python train.py --num_hidden_layers=12 --hidden_size=384 --num_attention_heads=4 --num_key_value_heads=4 --head_dim=128 --intermediate_size=1536 --vocab_size=2048 --hidden_act="tanh_gelu" --norm="layernorm" --norm_place="pre" --norm_eps=1e-06 --positions="learned" --qk_norm=false --attn_scale=0.0884 --bias="all" --tie_word_embeddings=true --parallel_block=true --init="normal" --init_std_qkv=0.0242 --init_std_o=0.00495 --init_std_up=0.0242 --init_std_down=0.00495 --optimizer="adam_variant" --learning_rate=0.0014 --beta1=0.9 --weight_decay=0.14 --lr_head=0.0053 --max_grad_norm=1.0 --warmup_steps=316 --schedule="wsd" --decay_fraction=1.0 --decay_shape="linear" --final_lr_fraction=0.0 --batch_tokens=131072 --max_seq_len=1024 --doc_mask=true --train_tokens=458700000 --max_steps=3500 --dataset="wikipedia_en"
MLP neurons of a small language model. Each row is named by its layer, matrix (up: input weights; down: output weights) and neuron, and shows model dimensions 240-335. Each number is 128 + 24 x the weight over its row's rms, rounded and kept within 0 to 255. Numbers have three digits each.
Before each neuron's rows, "fires after" lists the tokens most often just before its 100 highest values on Wikipedia text that the model never trained on.

fires after: ",", " (", " in", ";", " In", " at"
L5.up889:086123157142166128146149101123119151082144127181135105138121138155141153104109170087125116102144096112110141167117103151130057111116123126165173118101157151097167154147151155151112082093109140113124091120098142158121149171108134064109105146091156087126139098132137078114092121112148088149
L5.down889:130180130103140151111172112140124179176138143134149149106114106111163097098113119158129138146097135169133114116123114100127140144129075132159096107124116136137109113133120131139101121137143149122117135130111133146113163147109111146118089099199119114144119164152137141134104110113112108131

fires after: " |", " ", " 4"
L5.up919:104133130111121139138143109097111121086137124114155125132117135152141197128105177123119108120117158173122116143113119199075105125157111070108120134104135150170168158130120105115145115136111138093154134143126155146121139112116204099119122180100142121125120162093118114103147124115118114139
L5.down919:126093139132168141121107147100168146111133118152146088160144110130126148144094103120144155103133154123123165115101100160129122181190168173114137180138097103134128107095156144079135183109130116139107145118139106135102153145092126107114119116165088106119126140097102169112131145144094136113

fires after: " ", " |", ".", " 1"
L7.up1390:144115165170137111090095118096119131170157099174115140116165215147151113095123136147122095175139099140155160144124121140117087094113178095173149112111142131134119121127129137097098104119131140126163107113146164101109140193148099133152151147089150147133131122088137109119155147092131097128
L7.down1390:114182151088105106150111131100101082113125109184132116094140183148138147135144146130108139104132128116148125090122127137163126149093120121135128110155133115174088123125135147130111097122087135168136129123120107113112153103102128110102119121097165125141125118080095143138151106134170106105

fires after: ".", " |", ":", " S", " –", "-"
L7.up1016:145097110110071164124124130134099141139106098207122154131130173113164121116129161168123116149138133125140136118124143144113085110112132129130095116137175099114181136110128161168129095134109136140158135140164122098115132134127096133135180099055144122134146146082132146129161104100158110113
L7.down1016:101162121100087093157150124107126153126133137139120126098189155149124125140126167131157167057118156160134090106100133126131138120118104135178127104121141167108115158115166142131124123115092133115136175125100112116163115102151136076172115107108136176150134118105136119119175128099143123144

fires after: ",", " (", " in", " a", " is"
L7.up781:116086132148108161083149157099117158116149158128157111140157123125161171104108159115144099125132127135138112132093140153109122089128136150166178143138184149098157117140109164117107110131110150117115151178149110131173131181179117167139167124110135129135106130115152104086147119119139127158
L7.down781:139105122137099122137141121117106154095126118079093100117113056158099122155098175138181131155122118155151147140121090173115145123123112127126117127121117137145117145101136144127161114098112119160137128126136091116077147116091122196139168133138113146178113063172097148123123131082111159145

fires after: " inter", "in", " In", "ter", " in"
L7.up1110:179094121124109141171172089105136126125150148128125104166100133150081095121102110167090154155113143144091169146093118100162104129154113095114171119142076144138161146118109174099139128117183180120099141082123131102106105123081159136130131153115129108137158104115124133125153118079084073122
L7.down1110:176124118175110116125152141099122145095142130114112161084097175111153123166108179098139117115149182147118120097124158165131102139091147088123152158134101124088104164141165106102115192121076095170118120120141070142119087131125136121156119125122125174127116104121116139116113150108141127124

fires after: " |", " re", "s", " to", " (", " +"
L5.up913:116133134131143144108101069107119133097138114070129155136119110164133150129099130134170139167152097145089109109127144194143120137123137127134110129137169134138126111171114129122126096134131148119100126136154164176109153169133117112121144105109130099138140145147174137127142148128137121171
L5.down913:106136128110109150157175140143140156119156116106186102118169076165091134185096138126144136118145155094139111113135084113113154146126141127141082170154115177112132103120142175103104125159116150130098110120107138111113102113118110142125149117101106130139155098121108150111124157140149150134

fires after: " in", " the", "In", " In", " early", " years"
L7.up1052:113115158145174133166157147069130136074120146120160056167122174128129096125121127122124107154154106163114145143104130131145077178071137165149150106126134070121162103182118179135106122152125144139141122109106134092134182111097128155115140151091139141120132104149177129126126117123155102150
L7.down1052:117112123145168184165122144139106000176134149110102150131109128118089135117130093139153124144101088126119154134139131133086125155094145146128136133137112149111122124131128129105136105153118156149119120130117093120111159120116122141128148152130147120130122122120131174114165147192125143129

fires after: " |", " "
L5.up400:110109165155105146102175104143151142119141130193181131172162148157120147116118160125137115149172106134087160135119122152094101118091145151131149124088136164121118138166101164101077163131102151140131150134115168107104112171127138118149111124073157121137131136132185125166102138094114089111
L5.down400:105132174127173133143166110089164000080084107107129118109133128117109138127125108096140104155169141094132138135153105168146122128098160123117126111108114153134139157137138158140110144123160161139106101108098118145117137152080143137121117117113106090106088085131107128105074087108117075119

fires after: " C", " St", " B", " A", " D", " M"
L5.up503:104115105152126129161152122124166152120122106121138118150132097138131117132097154143118100178134105164132142144124127155135119089159160169142127143128096106125130129134121147142102137125130129109099118101118176099097155162106114113134119126096096106144151155124168146121160178096137093146
L5.down503:149142127149137139158154118156099134141102130124080072135145147139139136117105151130146140122152109147134110132151080101100129159109117127113125121102143066104182119127099151152117117141161114149112101116141148198162138109116096105119127128174137119162122125109107116126138104111074145111

fires after: " on", " (", "-", " of", "===", "s"
L5.up1500:115086150170143135096114128095156146123196186087130148116135148172114158106138121077142105138149098143115145122123102125092089085143145122107145146107142134133170102113127105102116108088092147089135134111119093112150141150124074113141129120124151148145140128158143168166109143160149118187
L5.down1500:126133147174150096086123123107177113115122138153078137141152108121062135135127155113126167122158141103128162165108123117089115159097140130142137119124158118105153110144085109120125106142159152168144111180138105115124142119148082120144121117140157092127186111134149152111114100131135137113

fires after: " (", "\n", ".", " ", ","
L2.up1092:100135139115122140158143124125155132153095167149147146138149121100125148083104137107098086094119084142092158133131098085153105109161153118147146123173096126136103086106132140150140122132153129102124121132180144149147120126130114152097142193161083121136156104108142133119125108132120103123
L2.down1092:124134146120158133148089122164095188112162115064120133110136061191108124070088154159152150143138102107108124124129144111141145114142136115140093101137117130104135133071140110175136127115120126144089110104118156174144159123113149130132168160155138102122099133154145073121110109108128146111

fires after: "\n", "S", "==", " |", ".", "|"
L5.up1055:125109112154123102067140115097145135145096105169111137126129174096150139143098188111129111167117108170115131092126127112123111089143115131171130114100164124147143106134139096136176109112086173123138101135139155094109130156131133105134136103130133104140095141108188108197146197111177126139
L5.down1055:114122132139144108176140117156104145107084106151123097145130108155128160167126158156115137144130104107138143117125121095129137124114151128123090116124119160118160137147158144103162118131141192126126110122117159083121133121126127154125143108109133116165151101151133164155134177112080101085

fires after: " |", " ", " in"
L5.up863:134126157132110139113159124059125156106128122156138140143141160102117176104122147141138140119139103137115106166123151130116145102132129134148110099116165141115160147124121179144094139108150137079138144149138146111119135206113151142125180135100129086138134178081127152121142134132134109187
L5.down863:121131175115119155113058100099110176086151150163132115125145156094120119144142151144133108140106158093149122141115164149136154113132152101200168130163133099140100097087120168098139161094119073110162139126169119109090181126120106138157130157124082102146123117082129107101119118148141088104

fires after: " b", " g", "g", " B", " mo", "b"
L7.up664:114133164086141137135160116117183128120159109128181123121156126083151123125120111109137151157078073167100123145121119129102125141113146147073108117102110151127140145066126143156114114118164114143123111126149145106123166099164076124114155117132146120155120136128124105151137152122150149132
L7.down664:097088140145131113124135139127108130114106133144137150121146143133095095123081132095160123119089132151136135092118141120110150079161127117139118152121094164097137113153158132101158154138063097144101165131132127116108192117135151140079160141151125124093113130115164152086108107155084165119

fires after: " ", ",", " that", " which", " a", " |"
L5.up444:150113095107117121161155110103101100131169141177110156100112182145117150128109151120110175137137134142121113150106138149114135147106182090105172107132126141112157155109138151105113127123109106098132112094140158125078172141133135134157128169089149100133162129136126098087152173107156115135
L5.down444:152141158132121112132127122079163113107091108135127106148151141137156103099123106140102099074100131094133120130124115160151136112142139125158155170175123128163130086159160158109095173163129125122097117144113096091131157128094145142097122083119115112118092122112137159135127130141113149119

fires after: " ex", " in", " of", " Ch", " f", "f"
L7.up912:134170173125134163127171166113155129137075148143125077122104082137126142091099115132142130128115140135100149132100126113114124168126160120169132124123144067097112194123087156138079165117118148095108176146147159106093178130079116122093176127111128120119135120155140114115135148108136128138
L7.down912:138139115112130110186124140112174024146125103134112113177113137060118130146128113124138131124123118155169115115115140132117121094097103129103106127088143114179121108142097148141114104157117139142142146104148139119169136121130110122112147099090153148136191139131092143145138120122113129119

fires after: " \"", "-", " (", "“", "'"
L4.up1236:166111129129128150074160129081137139132160135122108109132125189120126107090117110130118102111109135176138135147117096143094147128148143122151177143073148100171142122136132139094128150129081096118147127176151090117200139146126105102153139156101134105134150102096167175135137152149096122135
L4.down1236:140094142104158129128167134110107174124151109157135100151138148138101128065106151120092128153162137123108143159097142082128104140118150144105127149154141134140132073114138138135170155151153189121167144108145149117162070162094135145092135157128122091140162146134152127091112130141119174177

fires after: "-", " the", " De", "|", "\n", " |"
L5.up1248:131092138133161112112113125091122157095159120148164087167166153138102144131123101129167107156143137174103135182131081129118109148102131154131127127135101121125135131138125147160084120140150115123148155145139139127125138137112098110088173103166104127157140149107155138093170148104133136109
L5.down1248:121144099113129117127097133117142197126124131098128085100130130111145165128128112085126158089086126161155133123140137148123118149110131167158122126139115109119122130122197097130124093108102113137114116113146107129134137122134104102098149111153101113103130113155109143116099141167154183113

fires after: " O", "O", " N", " E", "N", " However"
L7.up9:061114169120107093143104144145171140107107094159169112104114155121132112125135125148147127117128134119128131147110119164137106158143110172130113076104164136121155135176128194144088067121140167105123124132132120128111182157133107119153147170138146137153132124139161095146124117108116122126
L7.down9:127092142187139124131102183145168130152113117150090135164139134083127123161109134139127117145129136093107128131115157143121132155157119112113105137129142110144146148123131125144143152102131149100094077113126118111113148132112082097108098142156126156087152140100081138140125186109108125130

fires after: " f", " comp", "c", " con", " V"
L7.up1262:137139164157126117174166130104133143138077129168126132145147134093089165155106108151115140097160151173137098137126121109106132115114142150044149120101116132144120126118122126124120107164159104127084097159144128097118139143117130126102138118121113095123138097109146141149165148114111090157
L7.down1262:149117134168145101115127117108119137134137147141138151105109135152172097060128134106099164107132171110160121127159100133087150122121142129121137144081171135110099091193122129148078098086131127138147126085168140173128145145117151109118132132116092134088105157117130107069122126109150120126

fires after: "-", " (", "*", "s", "'"
L4.up1041:154098179183142167069137116073109147144114159135129133130135157145140173076134113094142093134107149167115112113126114149075149146166124064127150152130126167179094110108141122092128122118098113155129125116144113114140119122125118145158126156160128124137124146141112123105138167143127112142
L4.down1041:170118153103164111093127161096142141118146110136091096160103129119167130093128124106143102112168138109105115112089180109120120147101165114125120113147125088184124098103086152115104138142099152151113135158150090152127146140124129126171132131130125129098135130128143141157085085184167100139

fires after: " G", " C", " T", " P", "P", " S"
L5.up512:109164137131075150125102131131117178114179125139093146120115094152170088165099184156106128160129074118103166155102134134141126109124136135186143124156138151113112167133129116157148111114153118080104168135138131069144141139118151129128138137110119139131134138140129162102121154107084127135
L5.down512:133137143145092137103078097162138140112147127091131180131135153149153112113201138112142113138148136086174130113120143159129064133179133115133118121091138172107110136088115169122100120130122106134120124111130115152136152140119102100129124140104128148139162107133123113123104136118089155126

fires after: "ed", "er", "lo", "la", " |", "al"
L7.up62:148111120147157120130182151108157107116119131154142120161113117089126116149100115109117159142120106138122132111089131151122149112067165157086124091143098151133144121149133147125157126141188127115145082097160154096103133138145124146167167132114142129147137145119157132130171167136082096163
L7.down62:101087119114155144090189106107114148148149085136097165122135177177138099149149103122121119145135155166140117119129127146142124100116114146162156101129111087127098122086170125119132123148159206115136146117129154102115123138155114054152163102120117122101116108167127091109079120150152128147

fires after: "C", "T", "O", "P", "A"
L5.up159:149089134144157147130170156161130157083118140120110099138140105144128099132120158126092133129145150130115143120107118112112137177130118179118126098103082160167128141117122118099152108111121111151088140107159121097158165155124120107148152102134112097130133105177160121116140164159130122095
L5.down159:121132135113132141129085144125116193183169186148135123075089127137109098194127150132106150122178107152107062089126084082121117127130126121100127123136169088122115107135090079145131107158138126120104145118119127143150157087161109119115101138146107154170133109133158121143140083121160157097

fires after: " ", " st", "-", " a", "s", " the"
L7.up722:090102108123126131146156126143103151100111147163162116139103160122131043115071153103115104142127132175132150150112116126111134073120129123134176103151132152074138122108100143135113134161090131110111165142142098086105155133106107135151138161132085083137150123136180185103133183158115117142
L7.down722:131140115143123152141108143117113151089146130115158155108145134132148115087116157147111112163150140152112134112154168169126134096131116105114148154140103087130112069142096125157106151154138128088142117124105119105148149101174172129093159147126100122114123090134138092083110077116132126108

fires after: " 19", " In", "In", "c", " 20", " comp"
L7.up824:137123119180134165137190148110158163115102126160137115119137170117130136100148107080146141119107153146118149123119103123113172125148126116097149076098104138114158141128131081123116113112165145076111152125101125128100126170173112085124143149072114134131163091157165138116155165092140111147
L7.down824:102092084117176134105115128114100129152144151158113160117129130131119121096078091117147107157118197122167063108120139148090153146131138111105102130150120136157153165140136116110096124139103130149120182132126118175143132120130147119148101130140121094141163142147109169147125117104154059130

fires after: " co", " re", " de", " in", " At"
L5.up416:160147134148125135133099102115134158101105146147154073117109164147114146138110127105143129113156148151103096144124147161150145112147141105072172130180130108113141140165131152146147107116105145122152136126117136074147157164111114151115125142130122104143129129135131135127121133078114123136
L5.down416:128116076136114166130166183143153149150146142117139134128104169100099143155151125158133158139137128114138103135125094129144115111108149085117098111137139122105101123107143096109116169104063137122164159156098161132148133115158139157136096139128110100174118110106155088110124110106145164165

fires after: " E", "E", " O", " P", "M", " D"
L7.up1452:120146156104127175139147107142169152091134118132136105154126115125162134109105155148121154130127150146101147167112127118163110155090167118160128113087107128099115155173125157119121128148125124107117130155140121127137144137130153100100150127100103103143168161103142129100124160088131097080
L7.down1452:144118106123142126132124140108117150091087150093163141119101152145118124133130105153153127111109121096113121135119131138108118100126116070121164127135144159096149117146123116140177092127125134182117092122154133089151188085112130109136165185126143141142127118186113125159113131118117143132

fires after: " ", " h", "hi", " and", " to", " g"
L7.up1213:099150142121143137115136118128101146155147093165133124093108169125117152135130167118149110135109077138118133167125164145109057111107137069152114096147190097159171154110088145175156129121121125097136121156116136133078123121110128117104143141093145104149163103127133118145105140121116114114
L7.down1213:110114116146110097112105159135088162144095128119110110098119135132158171122115117134145107125129145063127154133136114120147121130137133119133163117133149128131141132108172113143132123105106109112161113104106090096096147089131102138155151152133103125103123109134076155153118129172150100152

fires after: " f", "e", "fe", "ce", "we"
L7.up878:162146107160126117134144159091131124112101132153153125119121169141137103124105125106141080100130156147088123117140116085115108109149139103120169125084135122186139097114128170096161172144135105129057134113118134104099142112173117123089077138098155133155127113119100097150171174155162117102
L7.down878:098129107125158140115115087099116158136110108156168143124158140139122119150157185150120137124121143125177128095122123130135118139102167146148125138124155099129137121137141130128115136130147083117112162109114146127151143182107160109144130128152154142127186149150139134120120119169137180112

fires after: "\n", "==="
L4.up74:100104140168104103174166115154153164125105142154141115114125163084139105076133125044128120111120128120095144107127118112122122151129102137170136122121116128152133147131116145158133125110086145099139101120147148153175116141140113158140164180161132118141167148099122111092115177140132138135
L4.down74:096115183129119166148135063116096147111126153120135072130139130152075097115140084137139121058131142087143130149126139154104127142132133109152153179142138162109100135152159184096142160110110142135114153143145155135170151131136160141141101129158135103084057125134130109087137159162103140128

fires after: ",", ";", " and", " of", " for"
L5.up991:077109123158117141115130140129134142105139147169152137153079171185124129107118114112124133129124140131101131133083122130107109157098151109102132130113135103100156123101132140151083116116129148091130087150123166119113137170118148124106149164066151113123111187137146123111135123061141095176
L5.down991:138128138098118165104136124121124159128125133122114149111117159134127095149149183134134159131157130088161134142165114103128124116133123108108163128121124105160125153155148085103140136109097105123135125128131130134097119123154111108110121149161118145162114103157136108104069077142098149111

fires after: " |", " 0", " F", " 2", " S", " 1"
L4.up925:136108183096101147146124104093111139136167106166130162152139168109148141122132125169123129145120095111117121156117121138158109084097115100166159121112146128119110175118109163139128084091148144100141160119144146102080136173140137159142164136081129116162116118083155115117145155070118156100
L4.down925:147125146128129128170146145087137170122105166119109101132149114087154111130134120157106156097119141091099141151138126144123100121122114129121109125149110129128083121112140115145121177146158129115096144121164074142120139140150140136170110112176098123158119132175086125164119131123146128134

fires after: "\n", "==", "==="
L4.up1440:126104172168135130120116136135098140128113134146171114115115165141165132105155135078113072096104128115146139135092083161117082144155106130120150109104133145134144124146105137128140109090079132177117135137171136113170128148139124178136144140123118128160143127147149152106109166138155106122
L4.down1440:139142122131095133124115119110077112135106132169147094145142147142145121114147106160100110103168122144153135129113124106112116154143166097150139142129113104090154125133133136137150136146142119120104158148161167165108136149159140112141126115140127129063101115122130079122107187118160168115

fires after: "B", "mb", "b", "che", " b", "ke"
L7.up373:084130139117064155163138137113171126109167139093148129120167116118157135138099123122111140091126121156081148130124109129118118143103148156131113110088126142177106149105100155148127132123145114126136142115136191084155105099145128174105139151124132101137098124151117088153153135115152127132
L7.down373:134101126140144131134158165096103158135126135133139116131142145159151131089131149119139140098119140128116084131149143113159173144088113131199127153143129190106122138105138110100122138142123157094119201132126141169132102147110139100134130102086114142154146140093121125134142118132113143159

fires after: " ma", " Mo", "a", "ta", " Ta", " Ma"
L7.up730:073121136116120151127133123104146143152071145111112146141103104111103098119139167109117130108149111129124163142101113146098143134113119174138157130079148125114119132189119168108084116135167136122073127163141130130148111125182093155123142149126119162132177146157144096128162101096125133124
L7.down730:168134146158095157123185096135122162154111133141137135148141160124154155122142140142139090153090130128112098109140115149172110135112113094126170160102102164102138101098137078114093125165116100111124136107145124129145156104134114110126145114094066152090119102124110146136130156140100153114

fires after: "th", " Te", "ce", "st", "e"
L7.up981:188120081097139139114135191114164137084121155133134144088137124152111146152109165116124147171114118166101142158090123105075143123131147111128134138125122125127152090163126131110120154122124133121069151116166085131108156150139115145102122128090143130126141139139137106130140132195134149087
L7.down981:105108155117151168096126156087145094092126125133126091133151139132178166108157091164129164093100169124122115106131076121115142122119138128131104139125117145109081159118116095117131147106149137151164129107145148085151128151121103124108147077145104118097098161168144143157121111146123103144

fires after: " "
L5.up440:130105121155143138149147118147105138110108122149142095087138176096101098131096124115126122135120113173126106143115159175082133132165123119141144102132105113131146143132092122146100119119116154112130145159145122113080148193073149098156144131123131132128159106120157134138140168109130110123
L5.down440:118134109088069125088126147188098148105105134132156099079083133126159117071110114103156159171154158144126108100137142164106126120129112138157125140148118119122095152143158136144101119151064123106121098135134159138129087107143158126123087086143111140125143128126126113164146153119153094120

fires after: " Ma", "M", " M", "J", "R"
L7.up929:126125132103152172121151108141092119151087106138129126139098139055139108133147138143131096123120149147089160155132140111121142128101109139118174143092119102076121161144100192110111091167142110147116089136139135122122137152136076162120162124103096125144175157138158137116151187135075114152
L7.down929:168147135160133086134135096124163153085128125079151137130124122127148162129088136126107132150186135148152126154102109129133118081102140115146143124127138136107137126127195103115139168107106142116144146103149115078110126136109146153118128130099105122124178155096105134084166093180101106140

fires after: " the", " Qu", " |", " co", " De", " in"
L5.up1352:134107130113144099123125121128128139097107137192177086132129139121118180102095104128120136177165132126120115165132145116143151161149148154113141134143108084104126130174113178129131140170136152087145105138152161107126146172105149105093130148062129096137144105138138143114135165086137147122
L5.down1352:099145148073116161093166117103117174110087126159107080100122158123159111118155185140077128117148139154172158170092148109150082137155115131169091168112161099089133101117188120111124171056139143119117104131107092128112148085135136115105127139118103112135119145159126114132107169139125128101

fires after: " in", " In", " University", " on"
L5.up1101:146119149180137066158163127151134172090126153149118131125115140121114131150132103090107102155134103104116161146105101166184116125105132126091162109131129143072190156107147153120058108125137125120121160109128155090102161176121150167130138116118113108121148111165142148136146107096130105095
L5.down1101:126158084131124163102170162136138146094106115156118149133138099112155173142165153105123150125100117104130158118136137091101132151101137139111149155144104150135146171127107130112101133180174105154157123132126133143120119135129137107125109121132113119167096104104118175103167147130132131107

fires after: " Ma", " ma", " Mi", "M", " V", " Bu"
L7.up393:072152129109118148125124120118138117148147122138130108126101120074099105191149119161120108109152112071107121161075140134161144141170104119154120099113163117075149158148105141135135090129178113117120131133093083115129105139154106146141107167157150109146151152113165152108159142119180112158
L7.down393:131140137114123114150147158125117139106127126093122105171128179080146160107145180150125123119151074160170127131154136110118073146094146099087189108098128142131156098097143140126142107118100149121130102127101147163145134106170095105106110131083137158127134130132061109104112103147108088131

fires after: " ", " S", ",", " (", " |", " has"
L7.up72:149124120108108172138121116122111162143148161143122108117158108114117124117088134144125088159169094165141136158103171109127090150105159080149140090088142080127167164102127114162117154134116118100112104173128118085149136127142093081092160145105170143105153139125133116065162120131165099124
L7.down72:171121170120178151125072169124110150136160128138104133155120112168133139165135132087136162118121170140112162135116083102158145108136185108148106125151079123148127112150166155098136120125110087147115130150148126122174129157132142177100118074128088129117120121091125172141143079118139158137

fires after: " h", " S", "l", " g", "al", " H"
L7.up604:090145166128118131113131137123146155089147098106155134136160130139139151119130172148136121176118079138124119143164108135121068111130117145125077113116127078146152086143119142159111133077154144187092155157142140103156144131141096126125150134077112125125172117096104091152119129116142130108
L7.down604:145123135108128111131104138153126091150122166158155135095110139108130127172123158121134117145131153128109152171134139093130164110099093074099153136162127116136118090090141155139150141130102134137132106124121148106084075087154161097103140170131138127117078092115112138128115138108153076171

fires after: "s", "ed", " |", "us", " made"
L7.up541:139096115116082126115113123098139120164148136129144108114111111167109159142112145109109101142137140105131097152111133140142141122101123122099118105130171144155155133149115123130126151149121144144048124125135126166118132131128158160117160123101111110103127126139143098132153151149120128156
L7.down541:110139161140134139078153124151126187136140122080140146116158106115121136110097117165127159138112115128157116129143140111110087142118182143153163163143098116127115136104154116126133093100136170100145139149129153122154084158129086149121140132136100122120152104155120136129145131126123169160

fires after: ",", " and", ";", " that", " but"
L4.up41:112125120128131173146162156132132163126116113133131114123142133166131136160131108118168123116116097099108110099137119148117095130141142151161190109079178147138139131165103175127139096112136095081081121144119133117103136161143118103087114163092155131125117114111155118126138135098130110125
L4.down41:134123122093103138118106092155128159145113133165155069125143148121153139093136171147103121130138094124152108182105134078116079112144173161123100098099143097125115099089121120135175175147121115176147129135130121146155079121123111136107166103149116117129147107151148161144101093140151141152

fires after: " A", " O", " U", " a", " ca", " Ca"
L7.up667:148126180118178172115152133155119164109129162122122111153106108112088098108134103130094156120138129168119144165114121096149168142157153139131158085127120113137119122154106161111119116132106158131096103151133086106100140175114104102109138081143106134125144171164152158144146151140118100135
L7.down667:139100137153172102171112112124138141165080153146129126138106093125102190129105149116170142110115193131163142107087125137124168107109107115121112112117117150130155140133095132188138091119107110096127149102110130119106117094120135113115125122147129097106107151134109096134133135102108126143

fires after: "al", ";", "ur", "or", "la", "er"
L7.up122:108133138105168148122095135107127131136095110132138133146117134133088106103117093154127146139127123137087127116084151105145153114124078153115126133142141091086131160147121152145140154104213136081100131112168126089118119141128081113133134134111127121146090145092144159139187162130118109150
L7.down122:106143123142122145141156098168123189132105090190125181126162131132128089142139163137095155152084115155167112079119173144191138091107118137130108146103126114135127100130142111125116102136135141126157145073139087129121097092166083097097116134140089141113135127145103117136129123149108123125

fires after: ".", "D", "C", "P", "B", "S"
L5.up376:150100164181131124102142123162118145175144162136128156135120107152132132118136170122142140160156141117120154131129136119174098095151144160175134118076107129129130112121096117153187085133110124117092111113114154116121128135149132130130179117142147123135123180161165090149130194120158108144
L5.down376:117163135123153108112110090153115152127152125102177149098145112136164111122171133137156145149101148112101142098131116112103142107147142117114104168181089134119101131131182096157140120164150123123148132081122127121138117104135135106118121106142133125146142104162107112132118149090099166109

fires after: " in", "ten", " ex", " In", "vol"
L7.up1422:124111157140123119169161130131104126139098156152165086106075143127153125178106111127149124126128150135104134154126137138123140161080116046142153091145161168107159178103115138153109072150137155130160156098163144140120116141109138125142162163104108127136124121137112089119097080133158100121
L7.down1422:116122105156103143103136169109105115098121129156150154134106108135112151163135127140122157152186098152120106148127144143141109107117184124082137141138095118097147118111145114096108182123152102140153096166162094127120097156103129099084107125107153084122116137107118123128122169137134142114

fires after: ",", ";"
L5.up1507:130098116119145170147150155100150128078127118147211154170159127166153142081112166087141113124116106122097122103103136079119147099122150114127155137132140146108164129127100162147107116136164140058088127098122145136139110174135139124090116187105152104146147121119111094115128098142122139146
L5.down1507:173111172128120122122152091151137107140146167134113081175125114135073091146117151196114166128150107162108174115126120121143116108147134095148102123130112123140138142127100115134105136149091104117174130122113113169092156119111168160160118120156117088149075093176142125115132092177114153116

fires after: " U", " O", "th", "at", "O"
L7.up1351:063121163117141144150130109146133137130119115141139102082100141137126097110146080120157096127154117088117164149141158105101146174157168149144140146127133168100150179157151149091123095128143168118154116147134132117134134160157095131139155126115134147145138121155173142105173160124093113112
L7.down1351:122082074155155086102132115139141153134109109141169122135127134133116190191087119136135098158092152117144134102100103146157110139112126151122089139139134135106111158159147113122157156080130105125124155072080139070145092093105129093100082114107160159142108127108135159174138153098156084115

fires after: " P", " M", " F", " O", " C"
L4.up149:126123180108144132121121102127163161130151119134123134133132140128120140157136172164114139151146120151091164161121142117153125096151152214120104155101093095121132146161112154121129125130145108051114130104116124093102149142100098121091162119131092115144135139114161160139150192081101118122
L4.down149:132130108112140113091121089151141163099137143145159133134084145147111107129095098110171114137111129144147117130108150171107123167112111162116108109111137123125144130138169123100101120081060129135118125103108153099155135110141125128127108129120126131138146100098138144136147072166116160154

fires after: " in", " during", " of", " In", "In"
L7.up53:124114144117140155169202131102183129114110119120114114139122156088122156113117084134092132121146154152118128121143118144146105154127134141153145126069102136128147167137115140105089111149122108091115139124129179108114113158090171123157119111076127120149154173152136117114161114154127080126
L7.down53:151112123131136132180174137118122000133103156137127128095120133116150153122125075121134144132125129122131130113112103139122147166139125149151151102119110165148143127151079143107127137143127137115132141114133140122142135131150147133123115105144130115130123122132123145147139130109138119152

fires after: " ", " |", " ch", " A", " M", " d"
L7.up798:120183147104093157118161114127126135058134148140152113130126133098156174132125135095121105148178094152124104162106133121116160130128122131129128086091168105126100151127119139136124151107082149104125127122114171145153125086138160105084161146124171131117138176096113149078159113156106077114
L7.down798:133151117136150105131103149193121179133152145134147139133112127114104111128133121156140138098094127180190126112117074134111092121148103144158084119154109118143116120118172138119173119115115073143152147141119135110173160119148121167157098111166122126147153166069154151154096123122103128140

fires after: "I", "A", "C", "N", "B"
L4.up1358:098080105156099163105130126112120138169135121133123156118129134104152151105121125132098123110150149164121136140124169135130112150169167185120106131141131132085147128101118134112136079110150170138157130145149119088153141144124105160149177121157107115130143130143109135114143216131126116158
L4.down1358:140154141117143145176108109121139160101140146112150119121122138135163123171143136146158126131138092143093123112116139131128165127144097157142158148130137129108161141142148157162147122113156101142107155159127149143116141093140107085082100107120161092153108079091138094168114127098125103107